config.yaml
num_hidden_layers: 12
num_attention_heads: 3
norm_place: "pre"
rope_fraction: 1.0
bias: "none"
tie_word_embeddings: false
init_std_o: 0.0128
init_std_down: 0.0128
decay_shape: "linear"
max_seq_len: 1024
doc_mask: true
MLP neurons of a small language model. Each row is named by its layer, matrix (gate and up: input weights) and neuron, and shows model dimensions 96-191. Each number is 128 + 32 x the weight over its row's rms, rounded and kept within 0 to 255. Numbers have three digits each. A neuron's up and down rows have the sign that makes its largest values positive.
After each neuron's rows, "fires on" lists the tokens most often at its 100 highest values on Wikipedia text that the model never trained on.

L5.gate86:127099146075030156121058151145141071186158111146153144184158167139130144123124102125195110153123087126121136136105166120111110084160142092126152150127144123113085148120122149125197129146118088085119109126107113094169110109168120134118123118076103090118165138150111132157111137160126091050
L5.up86:110084155087123133205117134099128126146095082107127115161153112114064132127100144082187092102138108117202128079108148114118120136076128139232173126150105123123120150101135105085140113193164186097175126109069135115125177135151129114139036112112078147082093114170116092132109127167153131101
fires on: "on ", "is ", "at ", "as ", "are "

L5.gate506:127136119207212112111101166075158078185130131114106054162088084105178134097117130171136118121125120100126086084194123129100148107085173166103179143114140111104085115118115102127108119127099117126192120099095159168099167145180105108139193137129090155139100090144159146161100119192120191118
L5.up506:136113144087192169100094136176143116145125126096159133147084084167119205114120117115168155151108143136127104106090102168138162122146164157147126168108147125121194125137081141128136120118144034114149126109068115104120148119112135177134059141134128118066107137096106159154132076118102155151
fires on: ", ", "; ", "), "

L5.gate282:124145085094132164102172106117154114094071118132136125160116157190150147108090138141134100138123052135119123063094119149201078137139138184101159179151087149059103222124115146145091052133136082147153134167135056135097079194119127144097179123131094095140151167153142120145105111110106126108
L5.up282:173093129143166139072108137106122131137128138124165154120177141175166200120149101141085105161163067130112090104116191139148150092142114129174088212067132095114081139099092167142165119133130124162114141119141137104119134185108125103095101136066212108135142124131075133107119115154116088162
fires on: ": ", "\n", "ending ", "ess", "var"

L9.gate499:100063116085081131135125166122171111108143115109133167119177100177117116142127151097095142119133136164096170131155153111117088209135117104087185127195131130115086086160124141168177128133148157107143114135157145135081086151109190100179132066094135156086156145139171143075132138135170184148
L9.up499:085077152116118123147092173092110084132112053109178176098165121184139140172091097108151126085103143153130126112115131149123126133123107080102165126177090170140142109125148127122099134134080163106131102139136154130164111138101147134110171079133130170135094180108152105127131202184156098123
fires on: ", ", "\"", "and ", "in ", "In "

L4.gate363:138147143075092142128122170155159145099184132112168163118163150079105120135131101095095073162151120150076146146123080182178139137142068113056162102120125128130090112101154086114171138186092119070140117093120144158136170108103141141142059130073041138129123133189174124125133184112138141100
L4.up363:101135170116155167083128176127093144105128120090152087125152124110088117135110114153156175099126125126099069139083092148129098146109107175085138103071124088177088128191226134120109163179170084124147184082114165108066164097096176103186119168074087130116096123157155113097129148105135109096
fires on: "by ", ": ", "y", "of ", "with "

L5.gate88:124158149140092130163163154157132109179101107179105137105080121123144108140045134169121112123124079169072131136136130124178106124142137177179124106032105071155118088113135148136096158157084096090123123108130183146121112121160098116143091105118172130161144109082094082173138104139169113127
L5.up88:149172124153141105093173154164116163143121068140099121106090180137212109126124132092142109124109137156108152104129089186107133130148134119068118085088111108139109127113161161190102185168096079085061125205057164107186178217171163074069106122077070097176181126124113093150137134148142172123
fires on: ": ", "L", "l", "″", "°", "qu"

L9.gate206:086145128111183106110091146156118143147065150134142075114145117109178066147119135120152102144138144047143089143074090185086130156179167125164133114112094114146078140148057090121127085118085134120070110061161131159112139108100103134085106108099170132094072176114062140166139129116170163142
L9.up206:125154095152128088095116065117113148121152132092097108151128148145109142099178159132160141089133088134145185104132186155103160146140062136127101190174222035111135138091120141073076097108151163158152133143126149131114170136201097061156154110135148147149101148116105134132158115100162101124
fires on: "up", "1", "im", "2", "6", "around "

L6.gate70:115175093112152149147141116149145145118066175094116123150173122162121155118124121116131202104126130093133120115113140236106161122176090167146156152150106111125121116125156111122165078059118110118136161130125107120121116208107081147083116076155155126077107122148125144226124127127096165089
L6.up70:095192116084143138165164133161146121159042142113137109103147085126125085117136193125059233104105126124123115112131094098076116110134160140111170130164070097116159127068119108127098105134107116017120146151122102145140153170100117140157131058140080105106097108148149140135126125163123167109
fires on: "198", "200", "197", "1", "7", "199"

L6.gate508:119105127139148079145127126117117125158099142042182154117079089153160128129091140159095079179093111151125130127150154100115089123163097124093122102125167142063155156136081133112127093142123079130150145157129150132104145182141113155116126138059104106110132117089140144107118167124122123159
L6.up508:141159177115168131121151174066133140099126117134114125113146111097083158110104102156115173137125061146156195126133156102086152141131176087118102091132128103165117073098168093067152169110056159121122102136147123182200123161075090106112126101047103077115132136165152130131104118150115154113
fires on: "and ", "or ", ": ", "| ", "."

L4.gate38:138131086050140162103149108174140100134121119113137104094135117156156092121175143131176170117135105069111109077118152182089169078126113102105106137147095108139129115108128139160143124078155163140201114106179081179150141144096108076129119098097123124148181142112076169144172150125098174138
L4.up38:111144146129162100168093077171077084117136142113095101203118138151111130113092093147136145106090172098156115172157130140124096140134098133125104095154149137170058208093130107104110087148127194108159149165151100136159125191075156100148148156108123147117139135104111121108188135139152051118
fires on: "3", "1", "6", "2", "8", "7"

L5.gate377:165126190102177150132135203082041146139182140116100111157106142113097148152131137152157139108120099134117177126092098112118123137102143068177142092181140116115103124101112084111128086105111096099137105148125128133116133112102159071113138173129120164130097114129090063111180109126130148130
L5.up377:128142141184156133139093140166123073112201098080128133165118149116092063100134109131132116153142100148175119129091054149151147108148117132141110132147152155092119104098113130166179037148100074120126076154143144170142191150179137098127171061105106138156119092162135089104154142098106167097
fires on: "-", "North ", "South ", "am", "x"

L6.gate115:168097188150142189058183104137121135140120129134141115078127108080116150125081107136133177124164119142102082126158135149118040114163127121046119095152174141104131093184125118129133089155137117162184167131157173175117039110153153107114152141110158141173064124113151132153091126133157141151
L6.up115:108148117139167147085173134118084121152068121113082161124181104079115155129108074166076160165116098156124104150091120140190116055164087126100129122106054121104152169125136128105111081114139133181128178168094128149141091155150124116151147149101158167124080075112169172106079145148121084127
fires on: "s", "j", ".", "-"

L9.gate278:150109104119107115135116155081120143162092145157083075182106149101116102138083123089097125113154137098184095113074026150126151093108140130156094105103120129186079172098146108109085169131143144081134173126131180110104118087113110119117101163124147151147144127094129145149142088156128148161
L9.up278:112073088116091165117134108084119046163088080169124127107121147137102131133129084076169107071134129091113138162113103142096111088096093097194159154125123095094072127113176138123115116128108052106111042092102154105124116165117112139050107139102132162132177131141153148123091139150148139051
fires on: "of ", "only ", "number ", "–"

L6.gate227:094104087113121108165074143160110190158132127153125118138129117088127068139116132142102104109169152185132160146147175098105064164083135084077094107185176130114133124105122136124112122137127125084095102121120103074148140095072211076122189098093128080111083155147170106161142067158133142120
L6.up227:137150174108108077155109120152121099156107095080132120155117129142130109158137154099137108141104100161132147187128123136083074142180110131144015100155131113150143144122079101162108064091147090130152121120150150150139125172098154161132175112106132094152097077084107141120158133158108088089
fires on: "had ", ".", "did ", "-", "due "

L9.gate367:162162106114155069146071184120195078108111139092177155133117110133161101102121117125147120091190124145126128130134149101083092129103141181152115154135148158121189089146088164158142166107144069167124170104089086104041127135065116079128156119107201135075128120177121124111168110149161210136
L9.up367:141096116093131132181108149152169135179186133184140102174124127122100133152151170067162101136160148136107099136064075084124087142153085179160157102136095095134130097113119115078142076139069097082182119147120147139142128165138122138147115186171180178146121163126121120173106126150119162111
fires on: "."

L9.gate323:140095121072149096134122107112122138121143057094149144122147107070134135088135124137122139092143171141180113147091139120121084133132119059120150078136094140127105161146137183099111116142110124108189105099100131153108152110125038126140048193165193139168137142113169120104100154191091140100
L9.up323:163045138101109134036131163099117124134133166148092108113086084137138128179153122107132114141128121055077157108122132150159117142116134129134106130147108103111078104112075112123082126114149115115171080165116151138135121151101120079142102132131136094111172101078075110176115132109135199060
fires on: "\"", "of ", "In", "s ", "considered ", "number "

L6.gate333:086205108120166129094118241156130107161127135154117102163118144077114133112119091135078143119126074155120188145107139128139091105146066188136152052103107086087138134123141109137141055188145148127180138158107148142131099076114104109077135127116120152162171137176162089091125139081148112162
L6.up333:081138109134122158135122117070145136146090195103128201092157094084101149119116096138127113167161170147067114174125141111115116116142110153161143123104119116080110091111110128066105152117148062106177148153140133141220142156155144100123114101115099107166159128136182135147116133116135112127
fires on: "h", "al", "be", "ar", "over", "lan"

L4.gate292:053126142033181175087129124097127131151147107149106140096135112099079172132137097140100123108110118081117110073148149166160148082125153172126134143099107052105078131109093197089144137143110113076136107115125087083135109109119104119121168242102148101160132128120103142152154100106055140157
L4.up292:082115104101109139110136128128134123097154128117114133046147108105147142133187183061140124099144147153197099131153068112096093193184105134152141157189142123137176126124104132125053148158095116111102144117139094118114156122083184156117188093143106151123117186134100104129113097125106127127
fires on: "\n", "0 ", "00 ", "70 ", "4 "

L4.gate458:169155184122100142120087146122140149108103097139162143120089079142136074129110097107138170135155103063109133106140058096119154081140210103127126147126122105147109163088180104108146052137098067185130083073168144152102181107217042148085089141113106114110136115192174126130161100081113166115
L4.up458:143164191185125151123069174133134142135126117159164182152118093119179072125098117109092135110114145115120160145172077128185148106152159104160115173129162087137140111125171090091114087142099131198119067103137195123082167131202086121091131089123147121121156117147132151096173168071158157120
fires on: "South ", "North ", "West ", "East ", "east ", "region "

L5.gate92:125175079181124211139107127123138066183149111094131165125108174154188146144111096172099127060095102193124067109131130141135079122173101141151138196115120191090137123089166157206114147148113108107143161090118232131140203159150156101114104151154097180115085075119132147151103156192119141105
L5.up92:106122131155155182096072130135153132083191146115122167138179145095104138129092098153106147141108123119121081122140127070199109124115123089100146129175199111114127122131099204096137134134239106115167094140184169158123138081074123208162143124172134117143129110114139133119135119123102127114
fires on: "; ", ": ", "("

L9.gate264:085111112125121098147131172138108147136149092123130094100159077135114130182082080055066103079092089106129081061102163123094160155177080092193188147132177114160171105131159124137164131137090163152075107081108137161149095117087135125165132154127093119136114131090173138174133113143112154170
L9.up264:157081122115132151186147138040113128155132129178142144135153090163146113124119162080141117090157083157090114126083116128094128139148157154150118168096055103080143155148167136108124171197099172128134108152089113130150111119084115101101126137136129087139102166128129141096123102167136143162
fires on: ", ", "and ", "/", "Col", "& ", "b"

L9.gate234:126186074137058180107128125159143139098130125094123144108170077195075147139135120077126051157156122121164117158111161189119157114137166137093128102204154142130172113080118051108107102116074119150097148066106123183111175127178129067134082143134101136111157103121157066084118157154114168135
L9.up234:129111061100112099135085105176090102147170073136156161116184110157146131174126156136165123172109202142084141158129137174150105168144111182148121079199169170138161072145133073170136112122085171158124116148131063148121147166137093113152145140179140129136157082045183085138116120136104141177
fires on: "and ", "; ", ", ", "| ", "un", "the "

L6.gate250:086163096169112117166107076111118139135111128145150190134176170132098130130092195150175092070138172080120100160122154187172116146120113118106159108088081080156106104135088163125142148076136071145184100111086136136184150103171120176119119163148109137081093087110165120104090124126164148104
L6.up250:129108110087085107133133077139029109200133155124142125145177166175083127127122139160141127089144184102155143094103099177147091138167133108123132088144117151130054125151133138112122130115177127136146114130080178122121142131139133141130126165104124088063143141145103070139100125158160069167
fires on: "of ", "(", "gen", "to ", "\""

L5.gate303:124118092142140146200160169121113128074118137099110153062133063138137151122203143160093124143114047185153157155179190129145142130055103126102091119133152129104111087125119135096140126113190121167147175143140140164125088189108135119087096209115144180170158173069130120102177127136119177132
L5.up303:103169163128148107127132146142155135135105163114138170073170100109107125119121074187146138167153047082159102119189150114142118176107112115076168099121160180100085126140112175077128135110132065115127255205128168115139146082120125131107178164169157166127120160114152137151153162163170111084
fires on: "st", "dr", "arch", "d", "prot", "c"

L9.gate449:091146139056126105159128118121132098119096089119126160154149140117112116125103166097111095105132149088107094033106171161132153186120155094120154179099115089149131079085157131130081169096156124096091116094174164095093180143077207085117092150131150136144094129160095131092123158152166130174
L9.up449:138089073136150126108091128131124186124170101132132080101154116166128145174100072060130138124102124066107113134124149139164058105090109121098151090067082125141097174167145151092121162155105133170109115144201140169107149074094105113148110134157112146129126108115141142153166134129165103117
fires on: "and ", "by ", "with ", "- ", "í", "; "

L6.gate424:101114104126161120121038093107105155158085118170147099122144178149094100128161097110138115070082072153124130123129118206133116165084112140136127104099132178104168123107117117124078087168119121141164153038083128164115159101061163105149174144122082115139122106097186121202148126162142087092
L6.up424:105147184115129123134115109151124122154141103098136147061153125110148141118144171129090131108134105148122089140121185189154004139087105121117078087126160154148157124149151151075133091158120086189133129082091184127168103094135154093195153168159084079123119088161148111194134127113109126068
fires on: "United ", "pro", "due ", "-", "jud"

L5.gate220:110112109147152128124147201115137159157127117111103111093123098098117123130131168160102127105119073091149130197139187053153147132079127134158115185154123169158158155152111108098148107125119022092117086150059096091116162136182099081154155121139147157132101150107131138111165138092144108106
L5.up220:118098101138154146092138161101127148120103069148101145140135154140141181123121077102080190120122112080101130163155060130135103056117113125136121157104145089145105171126145159135191063114098128072141066149111108114112131133209178145147088045083204139154122115076101116120170095113100177139
fires on: "it", "stat", "not", "hus", "writ"

L6.gate357:062086160082090099123077158145148114086135109085132180165107097144142152110106142125140095163141075176092076092140101160167124121084131153152162137193060117127081110161127135092167131121185098116149100135098104188031053110112105119097157148075108076114057150141115134122156146199060159109
L6.up357:169133173083168079064142123143167115126126109141136142113149133123166176105120165119043134134131102164123101106147105060149123118059118151105141084174147093119152061124119085088156127115036108136158114131155170164149135075100161146073127139115138167195079111131099111126122131169103135122
fires on: ".", "2", "1", "15", ",", "3"

L5.gate375:100163096121116072123108032121137154144133119166129132134148116146192105154116167160157232156082131070121155093185113141058113126050128145141182127148121068083119140138109102171157093068146165105099100143163113164184169143100055140142126105078124086112108136180107144107124096088154168118
L5.up375:062153079144119135143140104141091097128082137133067156185109103135141146120107082136152133128119111144145107091084148126113127183138159122089106063091109116130137100126164127099162106139118130177145109113110117139105142137149098145124169101067101188113172105166156116084175122206139135118
fires on: ":", "°", "9", "Final ", "7", "= "

L5.gate194:051114164176118143172158110176124111181208172114099165122180133135149133116134099156104158098159097171168130153144135193180192131136126106108160141173176123122134156137130099157110149138091117052172128160114210097091148158141159121112176087142108106144101114091136127135162120156098117136
L5.up194:041169139126137140108127184092141157179120083107124141091145103176151108140164165167123114151141145165131141153131126155139164155143164127160160143082178112162126180137067176173156123177063101098160143180096190131118093140130158161118144173105141152179141087094107154108177153113159124200
fires on: "m ", "ft ", "km ", "mi ", "/", "mm "

L5.gate324:102144156088196136149144108141172145109127156097165108118078188146140161124169132130122120101156162130141084066118124135169103152062144124097129124153096090097123105145121118198081148126109188115178067078159144124127139109097154084124085125189168126100062160146121149128168035131133140127
L5.up324:118110066096139170132113114070151136167114153176137140194110143108117129097115125072187108148169115071156103165123152137167152145074181171070091127104122119082083142068083128142106187147153136144164165031134125090137153128119118092131059097118159142116127087148133120134114155080126116139
fires on: "al", "ank", "ar", "as", "or", "in "

L9.gate96:118175101109109085059136120091199111139116136136132151122097047112197130105132075099124067075130142144092133124149082078120118173115122112162130089149110106144086112127145148123112095115119129074139131111112131152075101128117093170117144142142162106110122094166177038123108051076109160139
L9.up96:118186163140087144163140108077130114101171105158099131196119103134117138110102116079149117094161167151148114115062075148121117138071142170121190124163148138184098139132118078112137141089147130131123152147135167152131054182134124153128093055054170156117104114101124055095125140092109124148
fires on: ".", ": ", "-", ","

L5.gate126:195124117113108194147118098116148109185109144152217075112105133168176177107102158134116096171123127145125132128137155136171133158057117082114157134138187161103138123080100089125136157159138114144128090131119127164160128097097179144098101081157133035109120100132101097162116142148160119173
L5.up126:089103117123099080123108111077167116169132137163103113116186123126145114120107171116142108142169211109127077106162145094149143080172129175130116129183073143167160165162109125129064138127161113118116116095098136128122138124119121110131086069081079131104114131178092128147095102145190114127
fires on: "on ", "at ", "in ", "h", "li"

L5.gate118:125172128144132137098139149162171149134154149149073142146096153078159142147159061065110135137159140157151132145137136141203132158168151097089103142136124168104108098126180122108183143153134080093149163142196139149047112183186193154057128166085115083149181131078084083124172094146114135160
L5.up118:123156112153148139113175073114208119091148126149151131128122140142147140151104098118153096169179174127070135119149118153135172160179119095134131133201142145128148112189134145145132135118087113162101137145166155087091162150149165163093113149160120087146085087082116111119161084142153114096
fires on: ": ", "side ", "/", "m ", "} ", "mi "

L5.gate47:109146180142069098119084135113130182044157195116102055109175121204175141113125119122119141096099123123118067119077076122141106071079094133161141172149121113102118147140130152100206099079109140184125121127127189106126159150090072179093133105196094136106055196146146089115160135140155136128
L5.up47:098120129118072096117123165119120119057108144120102121065160117151146091122146118159135164127100169108143098147067144109057081139105063126101183117118108120174145069108110097059174141125124069199204107111143116113111150056107133182143179107184071180123076139182141136181139154130125124108
fires on: "[", "_{", "^{", "^{[", "mus", "“"

L4.gate309:117116093099175120200135098168131125157071105084156099099130102161129132106108120162083098110148147115133075131147163076115151073065110111047108076147110077101129139116117104109134132098122148092083119186144109173138110185093113149135092142075181079144169120162178150189121129104094186132
L4.up309:124151121095213105150111113112121127143140112102125128176187150155144136158078098147129126131134132124093091156141137100112132098116163178021123061102139136113159127151101166158147143063128139124089148176190111103195098180150092123110056105071184107168125060142177159135158087069099133142
fires on: ":", "in", "fund", "f", "ri"

L5.gate326:120093115148160130085046101161137098158147181085171143125142090072147022143138112108153123140103165076095117143141115165122107099104071122137118188120156064134111113178151148098122077141136080149186145080163109160080132157215102183096097102152080098107119140122113186128150102085172172149
L5.up326:102112141154125147148086102196164078189062104130141180072126086111164062125137202163121173128088183125133154127109125141111104096132092133136141167057095154126076116134149123127174144177140124147135177110108179117150154114149121167102113112139128117138097137144089145145143126093081143089
fires on: "197", "199", "g", "ti", "History", "198"

L9.gate444:094113132095089135084152135123092114148071163150097178052141160163134153121078111137123129139073158118123082125093143076146125173167098130067109172131109134122120130158115091145125161075133058128195141130091109147079098159126130170081195105097124150149102137125093143047110082183136074142
L9.up444:130131106186118093103089116077120119140141116110149178110151116105145143153128082094108132165126100114191122165145149132157160155157115114130158187124059138125100136139163122144148113141158120102114157162093124108171109145106108124075109105106142139093117120139125061117112101100085125152
fires on: "s"

L6.gate68:101090120113128122144154148123121121150126159086117127094073130184093143100144086098103157162089118194083143153131149107155135104107118146189091122104114105157090110107171132069100189175124132132136197173075083122154138189146125168087087155107177079058094124181100130127141181143147143078
L6.up68:105094078116104151116129179115067121119093187074084098124148086171130162149118122083085168084082053119127152139132087118187164118167146197118137138111113169084134097131173184138089106083133098103149138117079153072205085152084126151157120152114144102135110100147139103134093144152122129147
fires on: "(", "| ", "W ", "and ", "or "

L4.gate234:122136160133152136147089120127120137118134150150086120155169147087084141122141164157116099087095148154169120145127081176138125135126142106157148131131140140097148161107155109113157149145082174145092209051163156089167118103099134181155098090152103093159114155103185136028183142108142199156
L4.up234:120079126138153117141109158087056113090098099131126105125043162147129197093100122147087071143146067087123103101154140136121071127112117113192124144066139102119080072132098138098135107102119103107125191100096151105122191110063152140164101148151128086064134155138168141168169123088107151117
fires on: "of ", ". ", "by ", "-", ": ", "ov"

L4.gate225:188140140141079125174164126111190116156148111092088119142168118117136139100087181119098113099096106134152083122141164159146104137103040072121092079110074120124126141138110092090140126157104131138078186106149137096124193111109063148197058144166153098151144151071149174129136068118158093109
L4.up225:162145131144128111076165142172120136071157132163134080152160122136138172114152073139132117132132089146136117146120106164145120124141133106099182144149143127137088092154191059039171135167076124060123175068111122151092186129060165129158138167189077127073113095121179104115189104130154047134
fires on: ": ", "of ", "under ", "-", "er "

L6.gate294:169121141077110124062132070150140191111126144154054107137157130099103146122109139121136158107131177099078186111149082113131117102108046140109181092147141209141115132119132158147141129110110124157108126112140167163076141134077103121168203116161172144077101085128140107159069069132117110155
L6.up294:144128099100142111048154132158094157114175178196092159145135124122136107142162095104119150083157195131166106170147089182112106104139100118144106155115140229123071156135148107098092126105116098147086199136133163112124205107144142127131131106140084144134129127065114151157107178095121138129
fires on: " ", "However", "comple", "held "

L2.gate329:073138135182128102135127160137156130157110168137200130101117182117115125126137108158172101143160073062065175157078120136132142154160154076120142185120107138115149156131116133107164124138202148155164099182100056186209118162135134106139101167123121157153090085144146129129162082153072120110
L2.up329:085112147094198153158163155134154119113094125112203127129119198121135129144159019198148200146157106139114123167016136099184172119183213078131151123083134134075103137120148174109145118135210155193133131170141130165129127144112166147144102157127155122174119069141130123166118134115115120119
fires on: "bar", "bit", "cer", "pat", "lat"

L5.gate251:067112148141140123075144152116088092110103102150119124103150140091088125136129043133139102148151122115083143159044173151058097101105086141155155106139136092118112109145090096125137191172116103127094082152141120181108112163129118079136190114135139099102112120106115118113089144116147083162
L5.up251:163101116135106141093160109162157111110156111117160095077129181105170141149056087128169132093086148177121101122088185149144150136137138135123119048116102123136103126163126153138123151218196132135136092157123180108158166173177118108106130155139091188084155128122130139102114116159101083106
fires on: "by ", ": ", "at "

L5.gate489:126108126121158115110105088066129115042150126091148172110156092084161201097129206109152164086130096196152116111140103119136122161107157145128105072120119058101162131074092123137164129139126082102101109151091089185101149167100143138131111103106136145146102142058113101104123093100137050129
L5.up489:156125090072188066143195114167134112125141123141112164131145112113042091127190105105146168200144171149143158102130103101173112126122145164157151162185171132110093146115152115136125130165097145137098139169130178075112111100111119126168090054166145124183140106158076154094170057138096101061
fires on: "==", ").", "e", ".."

L9.gate336:127115115125130153112114175111112165093139098104152125114122163183081102107046089133073141126087095131151100036146120134147222121130146120111168117107126124080143165115117115116139087107149114146168108130056036148094107118144089136137166132109127149150125130109121141117063082209163125115
L9.up336:115152114169122120128113144134121144069083190145176162096089154082132061145094091153085145159112142128069067171095116126104115167172102148145105089139166127092159146217186079104122080155073165115159120106135051111122098138152099121099132142118121129081131147154151153113160117092116150098
fires on: "n", "s", "Th", "h", "an", "N"

L6.gate162:112150166112102102113148129174114192095085100107159157077152186120188144096109164151105151144094146081164072118189184112130094185086120115160134063150103107122105156141152117072123175144114188158086136158119101188161130120039123116078140170167160111114126154146123143117124177161141156146
L6.up162:144095101110148095109123114084123114119161175083125123107123117195091166138116128121107145111139099127126143129120142117142157107131158163126070088155132120174164145098148075151079125128112087127083064137122159136182161100106145133147100083055156092134138154138132096119119172135161151152
fires on: ". ", ", ", "| "

L4.gate31:096157138087143150057194164162109118140197109095129107115172145146085178133152073109139171176118099129109131141168096101138096102136111176165180095147123124117132089117091127145203106122129098138132132060152078108159095115130100165065091149209214132140090114172116121118114125144124095137
L4.up31:118124138138126176121089133115089129090155057090131140096127162124162169172136120132160140110135119085135054130148129166092026099117117167116154111164121147097104131098127145158146115102149054138185150131118177107151127139164112121097166143151203100163081084204143153152181126137133141131
fires on: "World ", "^{", "world ", "^{["

L9.gate45:096129158194085151113092121136117109111084109146117142120181116091125154167134127093179057108120091093145155132134071186113151164129108150086117130087078118229144151141115131161108132165139086144076197088187074125080055191105110123124169119106117172147122163088104140125126128136095107118
L9.up45:103152113131198109153149156089169110119094148136182151114148149171124144113185199105136115107160015148125211147180135148130153118126131141137093108128153098121145119141052151125148099126159153142132089180064136146166132112105110113137116093154161081139093150122163100186138112146122189116
fires on: ",", "up ", "on ", "in ", "born ", "at "

L6.gate61:118088171118155128136144166112117165112086078104126169101093102123123068124129087179066101091111183119072104102082147132153083129143128097173133126112169145098105112128130120193114191158117118198099094193149139084137116183063135127148152121090164120111129104135114085135091173102166127108
L6.up61:110109151134161156123092134066182128143141061153139110120148111091105142130095105115112142118106133096128123129096148056054153171162155166175136104185102157088161078109090109153152128074137149124114117138091118165123081076141094129088080132109124127182126141161114178153138115123156106133
fires on: "and ", "or "

L4.gate231:099120162161091141137111172221077115171163107146137159136122143151149131132068114115113134165113123134131090166119132106114172082120148112146106129087096130128095095156095081102191117112150179113074102115113095159150160091155073099121121071100121129142148145139154141174095155179073114126
L4.up231:143142090094098123085153141195112114111134145124165158110101189205152138148106086168137089123129129095089111151148087073066160142107149180137116157101097117128073140153113091159089119103128071164121142133145093187171135159129109095052140166172142098149126197127078175140155135109054192127
fires on: "i", "a", "enti", "iti", "l", "ou"

L6.gate167:146131093155128161153116099079096082140069196158147121075078197117174078123076118140107089103100148100122177109066147136193136131140153136127160175113077187104073086147152140169172122102147129157139114145156081155096088139147121151130128219156152160107140118136168107148129090087156184142
L6.up167:108122121117167141158136133070066128108070155199095130135173155066083154111077106148179072133106175131100217127143150179124143168157095141063184185116153115110120153097147157092189124155121118156197152106185148098136135126120094099145129173126141110138102092109079105186173128138206118164
fires on: "s ", "\n", ": ", ", ", "time "

L2.gate179:122155143135068137154065148147124125150145065172140110184080156050193117150147139086123047104103113096072172073167030131160102096108143147138079165162144116141140147158168088181171094114101137158128073112159128097142144145131108128135086214138129097150092067151131116110190091182133174111
L2.up179:132147163137108119130042150207141131174112072093139118130125131079164152150145119073052070127154079074100146095169055141136127099093146145093071180117125137138125160174163129184141051100069141161150100129181134053143161119139134148108095178134132110096154096159147145131175076191130210151
fires on: "South ", "North ", "United ", "vir", "Hong "

L5.gate154:060110117125095102116148140147218102183151131147149105158175048118116123130094101134043100087101163078051133174119150043101093182174115130185115118117142111103082127111156135117153118230109145127103138104126117109151121097156111083119130123158122103158131146223176123151122160116135166130
L5.up154:058156148147084100139126141155208085117142101145175129192135072105153106111084093126079163119136149066083078102136171037082124169147117088174103127100098145089152082131141125078154148158128114119099119141138108072141081082126118076148122170169122156152098095214151119124142132153115148164
fires on: "= ", "/", "–", ", ", "'"

L5.gate182:062131089102161208119125092157191143155063133136129124084105154151147108130072097029147100154083132157114141127144084114076121105135121112086157100116053120095164130129117110162114139105120142144117203108150109143110201128148133139148125060125070140121116130094172139067155116106140138114
L5.up182:101143148114097070122159073047092177116065131074189166156113132142217146149136127115148167146032111128106112144147116138137135116141156111148141121216163157131086151117124119123109173120113124169149135127186132207157115125137163094172129136102151128114150151153163076159111125105095129159
fires on: "well ", "col", "anti", "odi", "o", "oli"

L6.gate182:072096146071067161141100067135146104109098129105108120159110148147091099131063185112145088067080171100106123143067170130110169131162113143135103164135131105121147117110073130126158170162160132088103123113130106141162146094209110162134158086130097117154136121205130128158111113156142125174
L6.up182:104124130098057154141100097119175133161104178164121112144116116112086128119133188101115154131159107114092131122063140198117115194159115155127121115132140157129151121141147129149130175101139137164147100067069165111170123204162145097157169086155173175132187141171106129135117101169162117154
fires on: "and ", "+ ", "(", "to ", "c", "or "

L9.gate329:127112090064118173136061092131115170099106158031125113158160123059132178110122126118103127120176096171148140162136137089152188170096150104165176094131097100038118120127143129068088142138094114171150119103131058142186123139119163146158080100151080121114094116107114094162129120124147097118
L9.up329:152134146136144087175085095131107128058083103166136132137140191111170136128113136148139120156068169136159105177118120151137110116152190127090094112136161110127127050134116101115090129109141170138142142130119174138138138140107089186147133119149089109151132153050111108144091088119103102117
fires on: ". ", "t", "s", "| ", "un", "United "